{
  "num_hidden_layers": 11,
  "hidden_size": 448,
  "num_attention_heads": 7,
  "num_key_value_heads": 7,
  "head_dim": 64,
  "intermediate_size": 1792,
  "vocab_size": 16384,
  "hidden_act": "squared_relu",
  "norm": "layernorm",
  "norm_place": "pre",
  "norm_eps": 1e-05,
  "positions": "learned",
  "qk_norm": false,
  "attn_scale": 0.125,
  "bias": "none",
  "tie_word_embeddings": false,
  "parallel_block": false,
  "init": "normal",
  "init_std_qkv": 0.0204,
  "init_std_o": 0.00434,
  "init_std_up": 0.0204,
  "init_std_down": 0.00434,
  "optimizer": "adam_variant",
  "learning_rate": 0.000684,
  "lr_mult_qkv": 0.5,
  "lr_mult_up": 0.93,
  "beta1": 0.9,
  "beta2": 0.98,
  "lr_head": 0.00568,
  "max_grad_norm": 1.0,
  "warmup_steps": 271,
  "schedule": "wsd",
  "decay_fraction": 1.0,
  "decay_shape": "linear",
  "final_lr_fraction": 0.05,
  "batch_tokens": [32768, 65536],
  "max_seq_len": 1024,
  "doc_mask": false,
  "train_tokens": 470400000,
  "max_steps": 9906,
  "dataset": "wikipedia_en"
}
MLP neurons of a small language model. Each row is named by its layer, matrix (up: input weights) and neuron, and shows model dimensions 272-335. Each number is 200 + 20 x the weight over its row's rms, rounded and kept within 0 to 999.
Before each neuron's rows, "fires in" lists the words (lower case) most often at its 100 highest values on Wikipedia text that the model never trained on. A number after a token or word is its count.

fires in: "the" 60, "both" 5
L5.up1681,182,189,188,181,192,180,167,155,216,190,229,256,203,204,235,218,227,192,208,171,190,198,190,201,225,214,228,211,220,197,189,218,174,234,192,210,213,200,206,196,224,210,189,194,200,196,203,225,226,220,209,230,181,188,184,219,226,196,180,180,212,244,168,181

fires in: "each" 20, "all" 20, "both" 9, "this" 7, "the" 7, "every" 4
L5.up1185,176,196,185,186,200,232,195,186,203,193,177,213,195,182,227,179,205,189,177,188,221,209,204,173,185,177,192,191,183,189,168,202,191,229,219,187,165,235,166,184,220,203,235,219,205,205,230,225,218,211,192,198,220,231,181,188,214,189,197,204,212,216,175,195

fires in: "in" 24, "la" 11, "santa" 9, "lacour" 5, "esi" 5, "of" 4
L5.up1279,165,218,202,201,178,172,186,197,160,187,207,230,183,222,228,198,199,186,188,205,212,228,207,186,227,209,228,191,182,202,203,149,185,207,177,196,209,213,175,224,179,217,187,248,202,185,231,197,186,222,180,222,214,213,165,185,188,220,206,215,194,198,218,189

fires in: "by" 96
L5.up1275,195,198,197,195,204,199,178,204,194,209,192,192,203,203,222,228,174,189,175,174,193,200,192,177,197,208,232,179,196,175,194,223,211,220,220,161,173,206,197,219,190,174,215,221,217,217,194,226,175,217,233,178,215,183,172,208,192,187,209,174,201,243,209,171

fires in: "2020" 12, "2024" 10, "2022" 9, "2021" 8, "2026" 7, "2023" 5
L8.up1092,208,174,210,185,244,214,197,110,176,202,221,197,181,204,196,181,187,201,169,235,168,201,188,220,236,191,215,167,211,195,204,201,220,195,200,193,194,186,198,174,192,173,218,214,206,206,214,192,173,194,189,206,159,217,217,202,211,208,201,220,192,207,194,197

fires in: "is" 19, "and" 11, "are" 8, "it" 7, "has" 6, "on" 5
L8.up1635,204,199,202,200,163,219,184,206,203,208,187,190,192,179,208,150,199,185,194,229,181,182,204,216,199,216,241,212,182,183,156,216,172,196,231,233,191,151,193,201,205,181,218,202,200,179,193,204,218,203,173,221,175,206,177,206,208,220,205,217,208,194,191,205

fires in: "one" 38, "this" 17, "each" 15, "any" 6, "much" 5, "of" 5
L8.up267,171,166,210,181,208,190,182,205,204,213,200,175,216,224,185,184,223,161,204,215,165,211,198,186,179,212,203,203,187,184,201,194,204,204,218,205,197,207,214,237,195,188,215,176,199,238,265,231,219,250,224,207,187,194,215,219,194,194,185,202,204,195,200,205

fires in: "of" 66, "the" 12, "for" 10
L5.up194,186,169,181,187,202,186,213,195,191,216,186,218,224,265,207,163,182,185,187,193,185,218,206,200,184,150,197,204,207,207,244,183,211,189,237,193,198,235,187,212,176,218,230,215,197,179,231,224,201,177,181,193,205,204,160,184,210,206,180,206,159,173,181,172

fires in: "two" 24, "one" 22, "three" 13, "four" 11, "five" 6, "few" 4
L8.up643,233,197,212,173,199,225,231,224,164,187,200,209,179,213,219,176,188,190,202,220,214,160,211,195,225,161,170,194,202,164,190,205,201,221,226,168,192,187,162,213,209,190,211,231,206,198,213,214,186,208,219,196,232,195,196,202,211,190,197,217,201,179,226,236

fires in: "october" 16, "july" 11, "august" 11, "june" 11, "february" 8, "march" 8
L5.up1542,210,182,234,213,221,195,213,184,202,204,202,218,204,192,168,199,203,225,174,199,197,211,167,242,235,181,192,187,225,208,165,224,203,192,188,195,217,200,177,220,176,186,179,206,187,188,180,180,197,204,194,194,173,156,160,229,194,204,223,166,190,207,223,188

fires in: "the" 83, "by" 9
L5.up761,189,175,193,204,226,172,216,210,209,228,190,212,225,211,228,188,198,184,185,206,200,214,211,220,204,216,213,238,191,197,223,191,199,209,206,209,197,202,204,202,147,174,214,188,223,168,236,171,224,213,195,208,183,182,158,210,189,215,230,196,201,237,173,176

fires in: "and" 88, "or" 10
L5.up1173,210,207,185,193,218,160,221,207,192,206,171,216,220,166,218,206,172,198,202,194,212,228,211,225,203,191,252,161,210,217,181,192,193,226,235,210,192,218,180,236,190,223,170,164,244,189,219,203,180,203,227,194,200,218,211,208,211,200,226,218,212,183,182,180

fires in: "the" 88
L5.up130,181,188,216,198,174,222,203,188,191,216,206,185,166,183,183,203,199,180,205,205,196,211,194,229,229,171,196,216,224,195,202,215,216,230,226,162,194,198,198,171,226,196,198,205,185,192,209,188,209,213,182,227,213,171,171,216,218,185,200,188,210,190,217,202

fires in: "the" 78, "of" 19
L5.up668,191,187,190,179,194,170,193,200,215,213,200,193,172,222,193,237,193,191,211,195,224,207,223,224,201,223,213,207,214,202,161,231,189,210,184,162,197,213,158,180,239,196,197,204,212,201,223,181,231,224,190,218,189,183,178,168,270,189,228,187,197,196,187,183

fires in: "7" 24, "3" 16, "5" 10, "6" 8, "4" 4
L8.up1765,204,165,189,199,178,209,211,194,187,150,210,197,146,182,223,180,191,204,171,202,220,192,207,212,228,203,210,214,158,197,195,239,167,147,236,198,182,171,181,201,217,203,187,198,212,183,202,187,212,191,171,192,221,207,204,208,225,240,230,204,233,222,198,187

fires in: "after" 23, "since" 19, "until" 19, "before" 11, "later" 9, "of" 5
L8.up1539,158,175,216,190,209,226,160,178,162,204,184,206,195,240,228,167,228,206,214,178,215,167,217,209,210,211,219,199,207,171,172,241,219,213,198,234,212,183,171,221,191,197,181,168,218,191,200,204,211,186,203,198,219,196,194,189,207,199,209,197,221,204,194,188

fires in: "the" 44, "of" 14, "her" 6
L5.up405,209,187,225,178,191,173,206,205,233,224,193,182,208,193,198,220,212,175,193,177,149,191,230,222,209,218,228,181,211,209,185,212,189,233,180,195,177,195,201,177,223,160,206,195,199,153,194,190,199,234,208,225,187,165,215,186,221,176,226,194,213,237,181,191

fires in: "which" 79, "whom" 4, "addition" 4
L5.up997,191,202,233,173,192,192,203,239,203,206,190,178,174,185,199,173,203,201,181,171,177,180,204,204,198,199,214,231,188,203,202,180,207,208,206,200,218,195,181,193,207,204,216,189,208,151,216,201,203,209,205,221,190,164,191,219,194,202,238,202,201,193,179,187

fires in: "the" 82, "only" 4
L5.up1060,199,190,172,192,185,216,188,187,205,210,223,207,190,211,249,178,210,159,211,191,239,206,214,191,207,194,204,183,213,187,204,215,202,223,180,164,215,204,198,192,208,195,183,205,219,167,205,200,225,188,193,223,198,173,186,201,211,206,200,206,215,204,206,193

fires in: "and" 54, "or" 8
L8.up93,189,202,218,201,196,150,193,186,181,209,170,187,182,217,213,202,219,198,194,188,180,202,211,216,197,211,211,202,180,206,224,183,208,248,203,216,176,189,184,197,190,204,175,206,195,153,185,211,189,225,168,200,188,203,218,196,244,192,209,190,203,227,221,179

fires in: "with" 51, "to" 42
L5.up46,198,205,223,175,212,208,176,219,196,197,208,219,226,191,248,193,220,198,195,189,185,181,198,223,194,157,186,198,195,202,253,166,182,201,216,216,170,215,205,201,193,231,212,209,204,209,215,214,152,185,240,182,223,204,174,229,195,182,174,204,206,226,194,152

fires in: "by" 94, "from" 5
L5.up1171,189,168,209,208,207,222,216,193,220,215,206,202,177,212,207,209,179,163,207,194,214,189,209,193,215,228,231,184,209,221,206,207,185,206,223,191,217,215,220,221,147,199,196,175,220,206,198,176,221,195,216,201,155,180,202,223,207,196,201,198,199,242,202,183

fires in: "also" 97
L2.up1343,176,186,203,215,208,204,209,200,178,204,198,204,195,226,213,177,234,205,193,198,176,160,206,170,182,204,205,233,178,186,186,198,217,208,209,167,211,195,211,213,197,235,229,177,205,199,226,206,219,189,189,181,197,196,232,226,206,190,219,212,193,200,225,171

fires in: "he" 51, "she" 25, "before" 10
L2.up104,184,171,212,188,217,213,173,194,199,191,212,167,199,215,229,208,216,211,174,224,194,174,221,197,218,195,226,225,224,174,173,205,208,191,219,196,194,190,201,200,214,182,175,204,212,188,221,230,178,237,205,191,172,156,187,183,208,205,197,183,233,184,193,195

fires in: "had" 30, "has" 11, "have" 5, "no" 4, "their" 4
L8.up384,192,188,190,209,233,228,219,214,200,206,197,197,202,195,196,220,207,198,185,189,184,209,187,211,217,226,223,179,185,191,158,215,211,225,200,197,198,189,183,178,219,177,186,234,209,171,192,231,179,200,192,207,217,208,230,197,208,183,241,195,196,236,184,175

fires in: "it" 31, "who" 8, "he" 5, "that" 4, "also" 4, "film" 4
L8.up1681,206,167,194,222,187,215,188,189,175,202,193,193,206,217,188,174,224,187,194,194,177,184,179,154,199,186,209,203,163,180,167,193,220,198,221,189,165,155,220,216,181,194,180,194,186,207,195,236,213,196,229,174,179,177,204,208,163,218,208,187,222,211,206,180

fires in: "at" 84, "the" 11
L8.up244,212,158,206,199,180,186,237,184,207,212,187,144,193,165,192,175,174,211,182,181,187,201,189,219,189,195,187,198,207,191,198,189,230,170,185,179,199,211,206,185,171,186,204,187,197,195,222,182,215,220,218,194,225,212,205,224,189,216,197,172,186,203,206,193

fires in: "of" 70, "for" 18
L5.up1340,189,183,202,175,192,206,193,209,173,177,187,191,203,222,193,227,182,211,178,203,191,200,219,182,193,195,193,178,190,171,185,159,200,176,172,212,204,192,173,197,152,182,208,212,220,187,213,168,199,217,183,170,238,200,198,194,157,231,199,203,209,199,215,195

fires in: "the" 44, "s" 12, "his" 5
L8.up1022,194,198,208,208,216,208,170,174,195,199,196,212,193,205,235,172,176,198,205,207,177,200,215,199,204,195,195,196,199,189,188,190,233,216,199,217,200,224,212,160,217,155,180,205,191,212,199,202,220,194,190,188,180,213,212,193,201,177,202,213,219,246,191,169

fires in: "the" 93
L8.up852,176,155,225,178,190,210,188,159,202,211,186,201,164,202,170,185,199,188,191,221,174,215,214,221,183,175,223,192,179,212,200,220,188,219,211,190,212,210,184,201,196,183,187,225,212,177,216,233,225,217,174,201,178,173,187,187,191,194,237,200,198,192,177,203

fires in: "to" 88, "into" 5
L5.up1604,165,220,190,185,229,216,191,200,219,210,230,226,209,201,180,181,225,162,204,217,181,212,204,184,191,194,181,197,184,179,238,196,207,213,190,203,167,237,200,218,180,219,200,196,232,199,188,175,186,188,206,196,207,199,187,217,213,191,196,199,201,233,186,154

fires in: "for" 59, "to" 10, "spent" 8
L5.up928,213,181,218,203,202,209,169,207,189,214,224,211,176,176,246,199,219,208,176,228,187,171,225,222,234,216,226,173,191,207,218,189,200,211,206,205,236,183,162,218,207,218,226,194,204,200,184,207,195,193,206,220,182,232,195,241,211,215,179,208,232,222,165,204

fires in: "father" 21, "two" 11, "husband" 8, "vice" 7, "son" 6, "three" 5
L5.up703,236,150,205,185,211,203,223,209,182,217,220,177,177,230,211,209,158,178,208,187,229,198,231,206,198,214,193,203,203,159,195,137,215,201,207,216,183,220,200,185,192,203,245,231,193,183,187,197,160,243,214,182,180,189,188,207,196,208,201,214,176,211,214,166

fires in: "from" 59, "of" 38
L5.up602,214,192,181,234,186,179,177,208,216,195,225,202,239,205,184,175,210,225,210,194,192,175,209,227,204,210,234,216,212,162,174,189,197,223,217,225,163,178,178,222,165,197,191,230,211,185,197,140,201,151,207,205,212,184,163,220,205,183,201,144,203,212,213,193

fires in: "the" 54
L5.up1677,196,184,209,156,181,195,168,188,224,214,217,210,174,199,176,212,190,201,216,157,208,239,257,229,251,188,208,227,206,207,253,189,171,208,193,161,211,204,185,201,210,199,197,148,176,189,207,187,183,207,188,226,174,207,198,171,199,205,224,197,180,243,208,205

fires in: "from" 27, "of" 20, "and" 15, "name" 4
L5.up347,176,183,217,196,186,198,151,150,221,189,210,163,200,194,241,191,203,181,203,198,180,218,226,206,203,208,218,227,186,205,214,167,184,209,199,190,181,185,211,201,187,197,185,201,198,208,199,161,179,212,189,196,171,197,188,214,166,205,203,197,168,227,207,195

fires in: "university" 22, "as" 21, "college" 17, "cemetery" 8, "until" 5
L5.up1559,187,199,214,224,199,234,163,188,221,227,225,172,189,187,191,168,243,199,210,166,181,201,198,164,212,192,219,206,173,194,173,211,180,240,233,189,163,207,212,225,213,183,196,230,199,204,200,232,194,216,201,205,226,207,212,209,200,219,211,217,183,231,184,173

fires in: "september" 22, "march" 14, "october" 11, "may" 10, "december" 9, "november" 7
L5.up1309,225,194,183,186,225,242,185,219,216,216,172,213,178,235,236,192,212,187,163,206,188,211,193,189,223,213,205,221,208,189,198,213,189,186,216,192,196,229,183,235,213,166,217,185,234,150,198,188,215,204,194,177,200,216,212,226,210,218,215,225,172,194,186,154

fires in: "s" 42, "her" 35, "his" 8, "him" 6
L8.up1514,187,179,211,170,214,158,216,207,211,192,220,224,210,229,196,194,210,210,215,208,203,163,197,200,196,190,192,219,214,197,210,194,202,214,211,195,189,181,197,195,201,209,239,189,196,190,234,155,201,193,177,200,208,216,203,173,227,246,218,182,174,210,205,179

fires in: "august" 14, "october" 14, "november" 11, "february" 9, "december" 8, "september" 8
L5.up1355,192,190,213,192,216,214,185,192,204,208,195,220,250,182,162,180,195,206,193,205,216,204,191,203,231,167,196,212,195,197,206,222,194,182,229,173,183,220,163,209,204,207,212,201,219,167,193,181,219,187,202,199,205,183,194,208,209,208,194,221,190,169,183,157

fires in: "as" 33, "be" 23, "being" 14, "beaches" 5
L5.up795,198,236,195,195,191,219,228,177,199,211,195,188,188,182,232,158,200,163,191,213,202,202,189,177,200,169,211,202,196,153,209,179,190,236,213,174,187,174,184,186,219,216,212,218,209,205,182,196,170,198,198,201,193,190,239,188,217,204,199,187,181,203,194,193

fires in: "her" 36, "his" 32, "him" 11, "its" 4
L8.up927,192,184,213,211,199,176,240,194,194,194,211,195,228,180,177,220,238,178,164,241,189,193,183,224,220,196,209,213,226,167,179,226,199,174,215,180,170,222,214,200,177,191,201,222,234,208,214,207,173,182,224,202,195,191,189,177,229,240,188,226,195,235,207,191

fires in: "from" 76, "between" 10, "until" 5, "before" 4
L5.up1647,173,197,203,193,232,239,198,211,193,185,208,205,196,228,212,205,229,210,203,177,202,219,237,193,177,208,217,155,203,183,197,188,176,218,210,210,196,244,175,244,181,180,210,181,217,200,197,204,186,147,197,179,163,181,194,205,247,223,210,197,216,215,197,201

fires in: "who" 28, "that" 19, "shades" 4, "which" 4
L5.up874,195,193,235,193,179,190,220,247,185,185,169,190,241,172,235,180,207,200,173,211,200,224,208,193,218,177,186,207,170,210,170,178,172,208,237,226,192,170,198,234,202,203,172,202,197,178,193,177,202,216,192,192,251,196,215,207,192,188,213,188,211,197,200,228

fires in: "for" 61, "at" 15, "about" 4
L5.up1368,169,201,209,182,179,197,188,224,217,202,206,203,205,176,213,224,211,179,190,218,198,207,210,183,219,208,231,203,194,202,215,246,220,231,204,189,216,184,183,203,196,188,193,190,183,197,200,186,229,188,242,202,168,224,178,212,180,222,214,223,236,255,199,178

fires in: "the" 52, "his" 6, "up" 5
L8.up776,200,201,202,183,202,207,179,180,224,236,212,203,190,198,171,200,201,180,157,176,203,206,218,208,218,258,188,205,213,184,224,201,198,210,185,214,205,176,181,149,215,181,195,219,239,169,224,223,222,223,177,180,207,198,190,188,181,215,234,201,210,225,208,159

fires in: "on" 80, "to" 9, "under" 5
L5.up1468,170,183,166,200,220,161,207,187,197,192,188,216,183,236,215,191,184,198,210,211,201,208,236,205,207,239,214,173,212,187,207,199,185,170,209,253,201,206,185,218,169,202,203,178,179,156,224,170,199,150,203,199,202,201,193,227,174,265,215,224,183,244,158,158

fires in: "and" 95
L5.up1354,191,227,203,200,232,171,203,244,201,204,188,186,182,199,214,190,194,197,204,181,226,218,208,218,192,206,200,209,210,196,232,210,216,227,210,216,217,223,216,209,227,221,225,212,212,148,190,189,222,170,210,202,183,210,229,230,212,184,232,214,195,234,205,213

fires in: "his" 36, "its" 24, "their" 14, "her" 9, "to" 6, "loan" 4
L5.up278,216,222,205,184,221,223,216,194,172,181,198,233,185,217,211,207,180,186,201,163,168,218,206,197,226,228,171,222,231,207,267,141,196,206,178,202,177,224,183,203,218,209,187,215,221,203,222,178,174,197,210,199,188,212,183,224,208,194,214,188,173,200,212,157

fires in: "had" 36, "have" 14, "has" 14, "having" 12, "also" 7
L8.up343,188,182,200,179,214,215,199,207,184,200,199,202,205,213,204,213,211,206,207,190,197,180,188,186,218,201,217,202,210,181,177,203,212,225,166,198,200,165,216,177,213,225,205,216,211,167,229,176,200,208,248,199,217,212,196,194,214,211,183,228,245,223,180,181

fires in: "also" 52, "not" 8
L2.up612,198,179,210,204,188,209,188,219,198,224,186,207,186,215,224,178,210,186,190,189,182,188,203,205,256,190,202,221,203,167,168,180,181,233,190,179,207,199,208,213,228,182,186,216,229,197,220,209,218,167,205,199,196,209,217,217,196,201,210,231,214,210,208,187

fires in: "of" 81
L5.up744,165,220,201,191,185,184,204,253,209,228,185,212,226,186,192,241,214,202,193,215,190,203,197,202,204,220,224,202,217,177,177,237,211,209,171,202,176,207,216,201,195,176,201,221,204,198,193,174,224,211,224,171,229,169,198,182,213,194,199,212,195,188,195,193

fires in: "and" 33, "of" 15, "following" 12, "nearby" 4, "on" 4, "as" 4
L5.up140,222,182,203,190,190,190,206,184,215,194,212,193,204,154,206,166,220,211,211,191,194,206,240,231,185,215,191,221,194,157,181,220,215,230,213,204,213,181,201,200,201,172,221,183,197,189,217,212,241,193,205,184,170,190,173,224,202,188,213,183,197,224,196,189

fires in: "they" 41, "these" 37, "those" 17
L2.up1107,217,205,212,187,201,197,229,192,195,199,212,208,181,164,175,187,226,214,194,160,181,213,238,220,207,182,190,226,188,166,174,227,211,254,203,199,194,208,167,181,249,207,205,172,209,156,212,164,207,220,229,217,170,203,198,163,209,197,200,194,224,199,195,188

fires in: "to" 82, "would" 7, "that" 4
L8.up1256,203,178,215,177,210,182,181,159,180,223,176,208,211,179,184,214,155,189,167,147,218,212,171,168,195,177,223,184,182,189,204,210,205,232,216,214,185,202,189,199,202,193,224,230,186,158,228,203,201,203,220,172,232,177,192,205,213,214,204,200,197,178,168,192

fires in: "by" 95
L5.up251,200,179,206,189,191,194,173,192,200,213,191,208,165,219,198,219,191,198,211,179,208,205,259,208,191,213,249,228,218,158,218,186,190,210,213,191,184,222,214,198,185,216,195,185,213,195,193,189,169,197,225,191,166,188,201,220,193,196,220,167,185,224,220,174

fires in: "to" 95
L5.up166,190,169,182,183,190,166,183,185,207,212,187,193,168,231,174,202,207,197,201,181,201,177,232,199,190,181,227,176,195,192,209,220,213,197,200,206,190,205,206,219,178,205,207,189,198,171,199,225,222,181,217,202,235,177,161,218,213,217,197,206,194,188,210,193

fires in: "that" 91
L5.up525,235,181,177,223,178,209,223,146,188,203,190,188,230,171,236,230,201,210,207,218,229,212,187,169,172,197,199,159,192,182,177,182,199,183,191,188,190,173,235,195,231,206,171,201,218,222,204,196,192,209,195,215,212,165,205,182,222,202,190,189,173,220,199,180

fires in: "to" 45, "of" 30
L5.up333,243,171,225,146,198,200,202,164,185,205,191,218,199,223,193,193,210,184,186,201,211,200,188,177,176,183,233,174,220,186,215,254,215,204,192,161,185,210,198,208,195,214,182,161,220,190,228,177,182,212,218,211,165,193,209,193,227,188,223,197,191,197,208,158

fires in: "album" 23, "wrote" 12, "song" 12, "writing" 6, "band" 6, "written" 5
L2.up1416,182,212,211,185,174,207,212,206,202,200,231,175,191,207,203,222,202,199,191,218,158,183,213,169,195,202,193,186,193,188,178,209,199,183,201,189,183,206,164,218,217,163,199,213,198,210,204,185,160,179,196,218,170,180,191,218,183,188,204,200,202,230,215,198

fires in: "as" 63, "also" 26
L5.up81,186,193,219,194,184,217,169,160,213,197,207,193,178,198,173,161,218,198,198,162,181,203,198,195,210,197,199,249,222,224,201,189,198,214,183,168,242,181,228,219,197,235,219,186,197,207,211,219,213,230,219,179,192,194,204,191,202,192,182,201,188,234,213,188

fires in: "but" 31, "that" 23, "who" 17, "when" 6, "which" 4
L5.up1159,253,183,201,210,208,241,167,180,174,206,183,229,191,231,188,210,193,196,159,170,169,213,201,197,209,203,224,215,196,188,180,185,201,213,245,178,186,200,172,193,191,181,201,188,200,166,210,173,219,239,220,206,198,218,153,167,196,182,194,172,224,179,213,204

fires in: "like" 22, "from" 14, "including" 10, "particularly" 4, "while" 4, "both" 4
L5.up320,202,176,183,181,209,216,179,216,203,203,217,196,200,213,231,197,203,210,194,191,229,179,249,190,195,211,221,183,203,194,151,201,209,237,219,147,159,193,179,225,181,200,179,190,233,183,219,213,173,171,225,207,183,184,194,232,214,204,192,189,222,192,233,182

fires in: "she" 49, "he" 47
L5.up1128,217,227,241,174,178,172,194,205,161,207,215,198,232,178,179,214,197,209,186,188,238,196,187,176,232,194,229,241,208,175,184,173,202,265,212,185,198,188,218,154,188,218,235,217,201,175,233,179,161,223,183,208,193,219,183,166,219,219,213,173,193,199,201,190

fires in: "and" 48, "two" 18, "of" 13, "three" 5
L5.up773,161,197,224,154,202,204,243,213,190,203,164,213,201,186,229,193,218,193,181,185,199,190,206,194,213,191,194,186,212,201,224,195,197,220,192,214,230,221,222,173,197,178,217,205,197,198,236,223,188,195,221,238,193,204,175,191,182,182,219,222,194,249,195,210

fires in: "the" 51, "following" 7, "of" 6, "his" 4, "that" 4
L5.up1188,172,194,196,187,207,158,212,210,203,205,165,222,150,233,217,205,177,189,201,179,220,201,224,241,202,252,180,202,228,182,204,242,213,214,186,206,204,175,158,213,223,197,195,190,191,197,208,180,208,210,195,228,198,180,206,224,186,217,232,193,187,225,203,209

fires in: "the" 74, "of" 8, "its" 4, "all" 4
L8.up460,172,185,189,214,225,179,198,183,206,205,187,219,191,217,193,189,217,178,183,172,163,210,200,210,192,197,195,213,166,200,180,201,205,238,239,196,188,219,166,178,177,197,185,222,206,185,204,211,218,201,179,203,170,184,162,224,193,194,228,201,187,173,147,188

fires in: "who" 49, "which" 41, "that" 9
L5.up1635,215,229,207,220,176,195,187,203,182,199,194,190,186,173,216,167,217,201,177,184,177,223,234,177,197,157,201,241,164,160,173,181,207,218,219,208,193,185,161,182,227,211,194,202,179,202,210,189,227,214,181,209,238,190,169,201,193,192,209,188,201,170,203,179

fires in: "of" 46, "as" 17, "the" 12, "by" 7, "named" 4
L5.up780,179,191,207,227,200,178,187,207,199,205,209,208,170,210,235,241,185,197,206,174,247,208,194,197,211,190,231,199,217,173,190,203,206,234,175,210,168,197,224,187,198,187,197,198,200,221,193,176,188,200,224,180,156,192,210,227,196,211,189,195,193,229,207,203

fires in: "as" 86, "asner" 4
L8.up1654,166,201,205,198,181,218,207,157,172,195,174,196,193,208,228,200,182,217,185,199,171,217,229,190,198,139,191,219,208,160,194,212,250,208,202,210,195,199,183,191,195,200,193,194,216,202,174,208,204,187,234,194,222,204,200,189,210,196,256,209,189,212,167,176

fires in: "his" 37, "the" 31, "her" 8, "its" 5, "s" 5
L5.up259,224,171,191,191,198,170,218,184,205,192,181,201,209,209,190,202,220,198,208,220,183,217,206,208,214,198,226,217,210,184,178,185,226,241,238,205,178,184,205,188,155,205,217,196,198,163,210,176,235,205,211,240,189,166,193,197,222,188,183,188,189,213,219,170

fires in: "the" 90
L8.up328,241,187,200,219,178,206,188,213,182,255,179,181,173,191,210,182,193,183,227,170,204,202,217,192,218,171,211,210,170,197,199,215,192,260,221,211,192,196,191,195,183,218,218,207,200,185,221,204,185,203,229,188,165,163,203,173,242,204,192,180,193,193,176,200

fires in: "2024" 23, "2020" 16, "2025" 16, "2021" 13, "2023" 12, "2022" 11
L8.up1622,188,194,189,182,193,214,149,144,178,220,204,164,200,208,211,192,207,204,165,180,170,185,207,213,203,178,209,179,222,165,209,194,225,220,233,207,209,219,197,187,204,212,221,215,234,207,220,222,216,239,184,242,185,169,192,205,204,210,210,205,203,220,192,219

fires in: "for" 63, "to" 10
L5.up165,203,174,220,202,201,199,143,228,184,187,165,201,199,196,213,222,206,182,198,188,208,197,200,190,235,215,266,176,182,184,202,205,209,191,209,211,184,173,205,229,181,216,196,217,197,214,168,208,191,220,247,165,191,205,203,202,227,213,166,199,224,233,217,174

fires in: "as" 32, "including" 7, "included" 7, "now" 5, "like" 4
L5.up980,202,196,203,202,223,216,164,174,184,197,206,176,197,242,204,198,240,195,202,185,198,168,198,183,187,216,201,208,166,184,169,175,205,208,210,182,186,167,225,188,214,198,209,198,204,216,241,201,196,207,245,237,224,199,206,223,211,189,195,183,187,208,195,200

fires in: "to" 68, "between" 15, "than" 6, "about" 5
L5.up715,188,182,177,157,214,212,203,231,194,185,184,200,217,218,204,238,210,200,193,172,203,188,203,189,210,210,187,190,194,201,163,215,210,221,194,210,188,208,214,240,208,168,169,192,217,187,206,196,167,217,233,192,205,225,191,181,204,206,226,222,238,242,204,177

fires in: "her" 66, "his" 27, "their" 4
L5.up458,144,191,216,186,237,198,181,191,219,179,200,163,210,218,184,198,218,202,182,186,189,211,208,213,172,218,209,215,206,197,228,228,206,202,178,159,199,210,152,213,215,198,206,171,217,192,211,188,175,216,215,198,184,210,193,186,188,226,211,199,208,224,192,157

fires in: "june" 18, "year" 12, "august" 8, "december" 8, "april" 7, "july" 6
L5.up382,179,182,235,195,177,213,191,158,204,198,193,184,254,213,128,169,176,223,201,184,194,173,197,213,197,181,200,190,175,196,170,211,205,188,190,183,176,181,208,242,196,189,222,215,198,172,189,171,216,188,196,171,200,197,213,237,200,191,187,210,224,199,173,191

fires in: "to" 63, "the" 26
L5.up1465,201,194,193,177,193,214,161,183,177,200,209,224,209,241,202,176,188,206,197,164,210,214,261,218,172,214,221,187,204,198,237,206,191,218,195,213,216,221,239,219,192,213,243,163,230,199,187,208,222,193,216,183,187,174,198,221,177,201,209,184,218,201,191,188

fires in: "of" 96
L5.up891,173,217,238,224,237,200,214,202,186,195,181,159,202,231,196,196,203,202,184,220,190,216,188,177,170,169,213,198,217,210,193,204,222,198,211,235,195,203,205,249,175,204,190,207,221,189,227,227,178,230,189,188,219,170,235,208,207,181,223,216,194,217,191,189